Part of a small language model's weights.
Training: 955M tokens, 7283 steps.
MLP neurons of a small language model. Each row is named by its layer, matrix (down: output weights) and neuron, and shows model dimensions 480-607. Each number is 500 + 25 x the weight over its row's rms, rounded and kept within 0 to 999. Numbers have three digits each. A neuron's up and down rows have the sign that makes its largest values positive.
Before each neuron's rows, "fires before" lists the tokens most often just after its 100 highest values on Wikipedia text that the model never trained on.

fires before: " |", ";"
L3.down1172:498481537462504518550524488480492523480504520468528497513504486539527463547505474479529529507509508490493478536543524519515499522517465489463503546519501506468495490453482442478493513509456492483472508510507516460545495490486531521554504522528486492483488476497508523518511484548492525534448523527455511540504504484505487486458474488521429499475506499470476522486498478490549520501502

fires before: "\n", " for", " film"
L2.down1552:498508495469491553502535492470497477466515493488551540536498486482511454500479488514521483480522461434504488498516545466479501489482530471505510483497512501524447507522501480484543553539534512509554535513486501462523509495476491524512518497479520484533548495510499515505480540521494489483520515452512507486501535507500490520503502483505497514475477519489525455466491510483478530511510

fires before: "\n", " and", " who", ".", "s"
L2.down1257:537507471504490495515503540501426422536510523498511502492498504494498467491509510470476559467543482420529491481499509492476518512495516518509493488475506496492436443509502491496508499531506488505485508509504463507486487491448497510482487502500501459509540483518489496514522472465497491504517466524390439494505470520511521469492507533503541522533523491537481481485478517499549490474442

fires before: " |", ".5", " hp", "–1"
L2.down990:529504500517460516493471529534481541478475477546485521518470505500524500480531499513500503505537513512507469520483478492446485494503494501478490490507455451457494535495524495453484504503548483468457571476485478527521513478494454479482473527524536512494480478516493497488533496487521500492508519507514495515501467481520514490475482526473525478496525487513507476488510515508499487488514

fires before: " |"
L2.down509:511530516472467467517450501523494544503447546508466479470543491502530480494489489509518496509506514500483526528500503468470449506474502450492451470517504526462487512470541513495478487480500499510469511500470516484489499498544480462494517496508501511497533490469506490496508449524488535527488490503496520536533505530495460502526544577538484498461458505482494508469493525510497516544514

fires before: " |", "'", "',"
L3.down1639:473515519497509517508475531445480518520484539489458525504488543535491511520521514505512525470487514478510525484483526475478520448504536482454483464527506457487436480491495505494483499464545497456488533512550487484479524482541459488505549528527512467454506484514505480492495516497507494526459513511556497527493454541492536524470529493493480471471504535516495515515472482504504493488523

fires before: "\n", " Set", " "
L4.down659:544485493516514487515497485515483507527493525462460514488490516498537467533492531484533500495444456521496543517514519512508503505537516492497515510493513533466502517454513474481513540530496466490473507535483490490484523482528487473497525485477470503458520472518502544500529508477471519487515488505490466552530492489462493504496461437519543495485506490509494536502475514508523507483496

fires before: " |", " M", "|"
L4.down127:494441463505517511520500509528553525550491515524496457483485473480500546485503535536512507519453507516482452512536455477476499490489515503485490509529499459462476494501526517524509523478485527529507503522521507512519503514537526506512483529527493486521503435528503458487527547523512484502504478488528526514487456495531539479466532430481487452514531453462544509536446519483526518464498

fires before: "\n"
L2.down934:491546485521522469473528487508514514519505471451496487500501509519513519514530471524512533493466480472509465475487498494539498499516483493508486477535523469501497506503478511487526487516494495525474497519508460478516469479532465487510483452494485494533497498537496493484485526473470489498500505525484498498524510471514490549459482512475502521495499483524514489488508490500487499490531

fires before: " |", "',", "'", ";"
L4.down1709:513492471500493479519483443523486477495497477514486527520469486500519532481517521505464486511491519501505488471460522444525497468474500523489514458486493487515526461494504508485490562518497527530491526523513516502453503498484522513413505534506502467480472489440498526442507503522539509539530519499523488502499500486553534501488573476515524497533495525467476485481471516522546527495504

fires before: "\n", " He", " The", " In", " It"
L2.down1232:479513482509464519525487482515477504513476481491497505509510474466489472539486537514463519517515567519457539535481477483505540490510488510500489478506446506502509491522499504522488516487493492491448517527487449476506504520473563509451498506486527510483510543444494477523521508517513470481501533536417493528491518522528537510424464531505451486517497491506536537514513502469478489528519

fires before: " |", " a", " (in"
L3.down801:529484483461495486511476494496487495513473499550497558465497513505493493493467572490481462487483516480553499482521479499464494441476484509512507474488558465480484471504506454496510502520490483517503487468509544503485531481490475486500522475525506500492495474517539504489458488547497494477516477506520530532528478561490505498520490514499502557504456530446513530481508479489514478518520

fires before: "\n", "|"
L3.down336:511488502456499528505545481507524480536469505510466490515516485482506451495478511518487432460478504505506466508527491538514514499492479531489430516488518526503497527502509492472502483483489540556536480522530508532483512519515543491497557468457533495503489517521525508491495502518509526504530519490450525473482502546524527502523490494505470503528494500457493500498524541508485481492519

fires before: " |", "\n"
L2.down1665:466540488480464467553489465526519541533494519522476495513510500500518452509465503513491487517458504458510484532478520516470518507511465501476526463514484459476559484474471498518538511516490489554502479513492485471512495517512481470461485470517527466477524513504488479478500532499533547487524508531525488479472491496512496450466502470515485516517522467498498530545536523493491486522510

fires before: "-", "\n", " d"
L2.down1411:529557550498513525524515526520541493483473480563501518472539480498504472532521492467461493487483478483508484491487472520498504514531472503501488531480483493462497476523522521477518479517481533410489496521528510486481481499570496448516555480527533500510489513502482454522497520551433491497509521476512528515462507491525501533528475463503534502479512519494496506540472480510524553524521

fires before: " |", "\n"
L3.down56:485519462474517478492456524503470506505524496504491489466477533495504489457472505524535503467476478480476472556533482454507473460504468468481556486520511485483463538549502527532488483503475524551475483517505466469482501520496555448529517505490515495492500489541440465529522480486535500514498488492463492479499528459519521483552473513513509521476482481512526506490512495482495523442480

fires before: " to", " as", "onna", " for"
L2.down851:504488487523460485498452497520488473487513496474497486480463509532486510509498489522518522467487495529504481504522502458515497463488510495491456507444506486510456520532516506486538480478470496606520500495473513530549496503500542450507486494492510497500490457468495511488484495508483508485459506479513487516514478500535587452517511547497493520496508442531506463532508478551481546492470

fires before: " to", " by", " the", " in", " as", " that"
L2.down1633:471509503480526473517470514465450484501508487502556501517474525446514462475460519480482528480510487514488508493484509505481495502484510502527480462491465466553489491484549432464526506516455517601492498475505472462519518487455486478491461518462495475485502520514465517499483498511517518485497459511469490525510527492510537469507500517502511460487483471555552510490481517481497502477482

fires before: " |", "'", "',", ";"
L3.down1632:527507524481496496544494527520489515513513473457493441486524531480514504543490512531519467532482547467483503506479488506481465545447507505497505528486489467506518482479515516482464536432528519439513464466522483483490531526510492487489496451492511465473512520523477516505538535526499521527500495543487543491491518453502513506479472512462504498541495519496514524533473488475522497515479

fires before: "\n", "|", "-", " a"
L4.down972:530484554482473517479546503507539522500526522552487519509515473464493494533506496495493478462486508490506458508513515510505524469513472525479512493472481506456498473510511474536502460509467485454516498540550541478503505494530545487536536502533465510482543469530493496497490468529493548533503555493461498502484448493516527513501536501513449480476456494492514509472470475497513493553538

fires before: " |", " of"
L2.down242:539461453534525493535486505484492493508534521516553497518484516469467500532513465469496515461512498500456485518510455505464511523473541478509532538508508471479467508520483502524500507505488446514498512497483525481484546523509526502459482507504495479478515465508494563474511490504504500518518486511481538566499506492518499512496516479552518515464499494519472514500462502472523488466500

fires before: " |", " Athletics"
L3.down777:509474453510480437501510464495513541527555498539476514492481492490521477514501473521535506520494526517487479504497550485518485516531465502531506494566489525503500514455527488524507523537500539498525459511530489474491516494530512464476487507466490451489477500525519522488477508494524524467484508515486490521536534507533520492475486512524505486516519498489461504490459524493522519464522

fires before: " |", "–9", "–0"
L3.down1036:504540534480515503526503470525469491532451523513545525556486501505506475503454490508484480461445452459469500465484487489496516493517489536509462529507498513491537502500534522492492509502490515539532502498478512490457523487508506487496551481457508488429521520525455527511479474484542493510559495459503511504534515478513459527499499514521502505529478527495499521492458551483488482516498

fires before: " |"
L4.down856:498501494511491481520482474531511528476488507513439484528517530477509520498511523493504513464504492509492486493488471513461476466477500565505502446532533481490450486467522506513509483481496523547505495500512545497460492581514534545467456509531491475490507510502512479524504473532543499519508474493579508500487497518503526496466505474493521489488503493506517463539518481477471506478471

fires before: " to", " by", " as", " in", " for"
L4.down907:518517465502481530478530490509524470461497491499483519504445510479474535536541489510490513478524455485491550458498516469460477485480527514505494460496481534452538500513511486478508527528502501485513474490497557491523519529544487495540467500514558506503515490504522461551480446494512500502558512436544522502511505498453538507461510497481509506477508504499442511462527490489501462468527

fires before: " |"
L4.down1296:537456548493497512451504478503463514488476469513520509496500508525505491502505528513508518495536505466505530498495514481544501493503524500508487489556466465486565474506479522493489499517477486507488528512451508522493480483517502498501517498476440471482547489510453513510500466548449532535527478525500496509485488559542524484509538495483490509507490532485479516490509517458488503545508

fires before: " the", " a", " for", " in", " episodes"
L4.down178:463473525478536492488522494540522528511518486487516479511528508473512528453491495512517470527499500494529504489457467495513531517484544499503466491485518501475518520502488500499530527462547495527485521513486524508471531479482522531465491505496484486492469542483488499507519504452527498487520532476482539464458489482525482531504514549444552473525508508463530463506507513510463449469464

fires before: " |", "6%", "7%", "2%", "0%", "8%"
L2.down568:528509505542473487485527508506565496503525530488503528542500507539496496499488484533513547499519511428519442529488471535529519473576478520514509481536455476498540524528523474535514479525493497499471530510485532548464506503495460477462515549486497484496539477530504478515516517480510521506487482528513488532472473531481525491498491483502508515494509537479454510546484443506510527497472

fires before: " |", ".", "ek"
L3.down1548:479516485510457531514535486480500475517478501519547472485533476479459474526519482461503453511483543519479490524521519524500489526513420489533518522466479463521498516460513516503492518479494486451507514542501463521519493496490540512492463462513541492484493498497506517475468510470552544503479492494537483481521493500509514486485487501503495498491480459486520487516529519493535519468512

fires before: "\n", " ==", " in", " and", " life"
L4.down1632:472516494457521449463490550458472510513501460517472495500518562529477433539470475476496536473504493463474513527502428520521500509524498521524493457507535477509508494478467489504519514518502487525457453487501517517523476537541518472486507486508555517509487535517515513519488480502490479470488467538517498475484522495489503529500479474510457531480474492453500508494449541472477478491498

fires before: " |", " and", "–9"
L4.down547:521466512559496475504513478512499509516477473510498481493465490544513490478502493527553565496475537492531504520469493519491519474472498472515524491499519513534480493493503476507494494508508524484539486481525498501467483521528479473504496497479483465524512520547503471509500526479548505482489508502546504470527554517532460526451500508493538528516497486482532487473497446466496484534506

fires before: "-", "\n"
L2.down1269:455489520564494468453491505488465486509497486494536511469506479502493530503525505515492498509495471474479481490509458525499495471491479557467450480515496453447526520547534474526504511478505521501508463510512511508482511538539512465483547509479566535525485476514561510519509508504482521470485502512571490490513529513509510454524478508498509494507479465518469461525490448462508504466562

fires before: " |"
L4.down2:481483548522490479490531500533520476506488481516481492495486500499446478467514516496495467519516478492503487520524472486510496481460486501455476520506461495488492491505491456513529519498504536453494490496488549475467505477492547499476514496495529498480519490537490520496479457524468496540504542457532503529509489463545479530494532485528521510521506540462475510500530507560513487526488

fires before: " |"
L3.down1272:473545490500521541449502463532502484537461462509516491459486486511490474512484475531483477516506491502530454517489515467523492518526541515489500533527475515487469484479499505463505511532498551533460491527521482516488479474520519498492454466492452524482552485526485517475476485478508480491528505516556511512533496476479507511500454485481488490449499527504468491487468515474473540521504

fires before: "'", "',", " a", " |", " the", ";"
L4.down1165:536491521480466451471493500489502537501525489492484513502519489461474494521514484525494521519487553501510492515482445480496525461498539536507489518535458511493507491514520476524532510463519494494491498467515489523495478516460526510486488560523540483526541505504515447545476523469514498540554489491448499507480499500495517490516477505477456511521476523481490553511555490514482517472478

fires before: " |", " file", " Photo"
L4.down1523:491478486489494503510480498498506486460516498468509487511514491488531485483474486426464525525473465550524468468434504471488492509515531483518502475515511504506494516512469493498518463498527517530532475514487485482461473519493560453522509455521541517475510530534468531511499524512517515531540523510452495497482527518481476491523530507480507508511483531510513511505554524484478505502465

fires before: " |", "\n", " MF", " name"
L3.down813:527508523434524514478509521508504520520478518496480506498469562489512521501477487497479503509496486537518508496479492501501538495507501470542525522498510546481512520524527527499463494511490513451539488489490510471468482470529516502471552503545485469539558521438551519480517532498483501468503483479529557495540516539505528505478458488529479488492472485518524520465492496483519495514524

fires before: " |", ";"
L3.down626:494478519473512507566525477435503457525517519540507516492519486475502500525493463517518510496515530485502505509521517458501547475491466547476448507535482501497486507490501549450450507499479540520530528461475505513511446454487490506475505474533512459520511466537542469508481524536494502541514529502558539491489430467526506471512470515526485476490517464498500500488555494483471467503526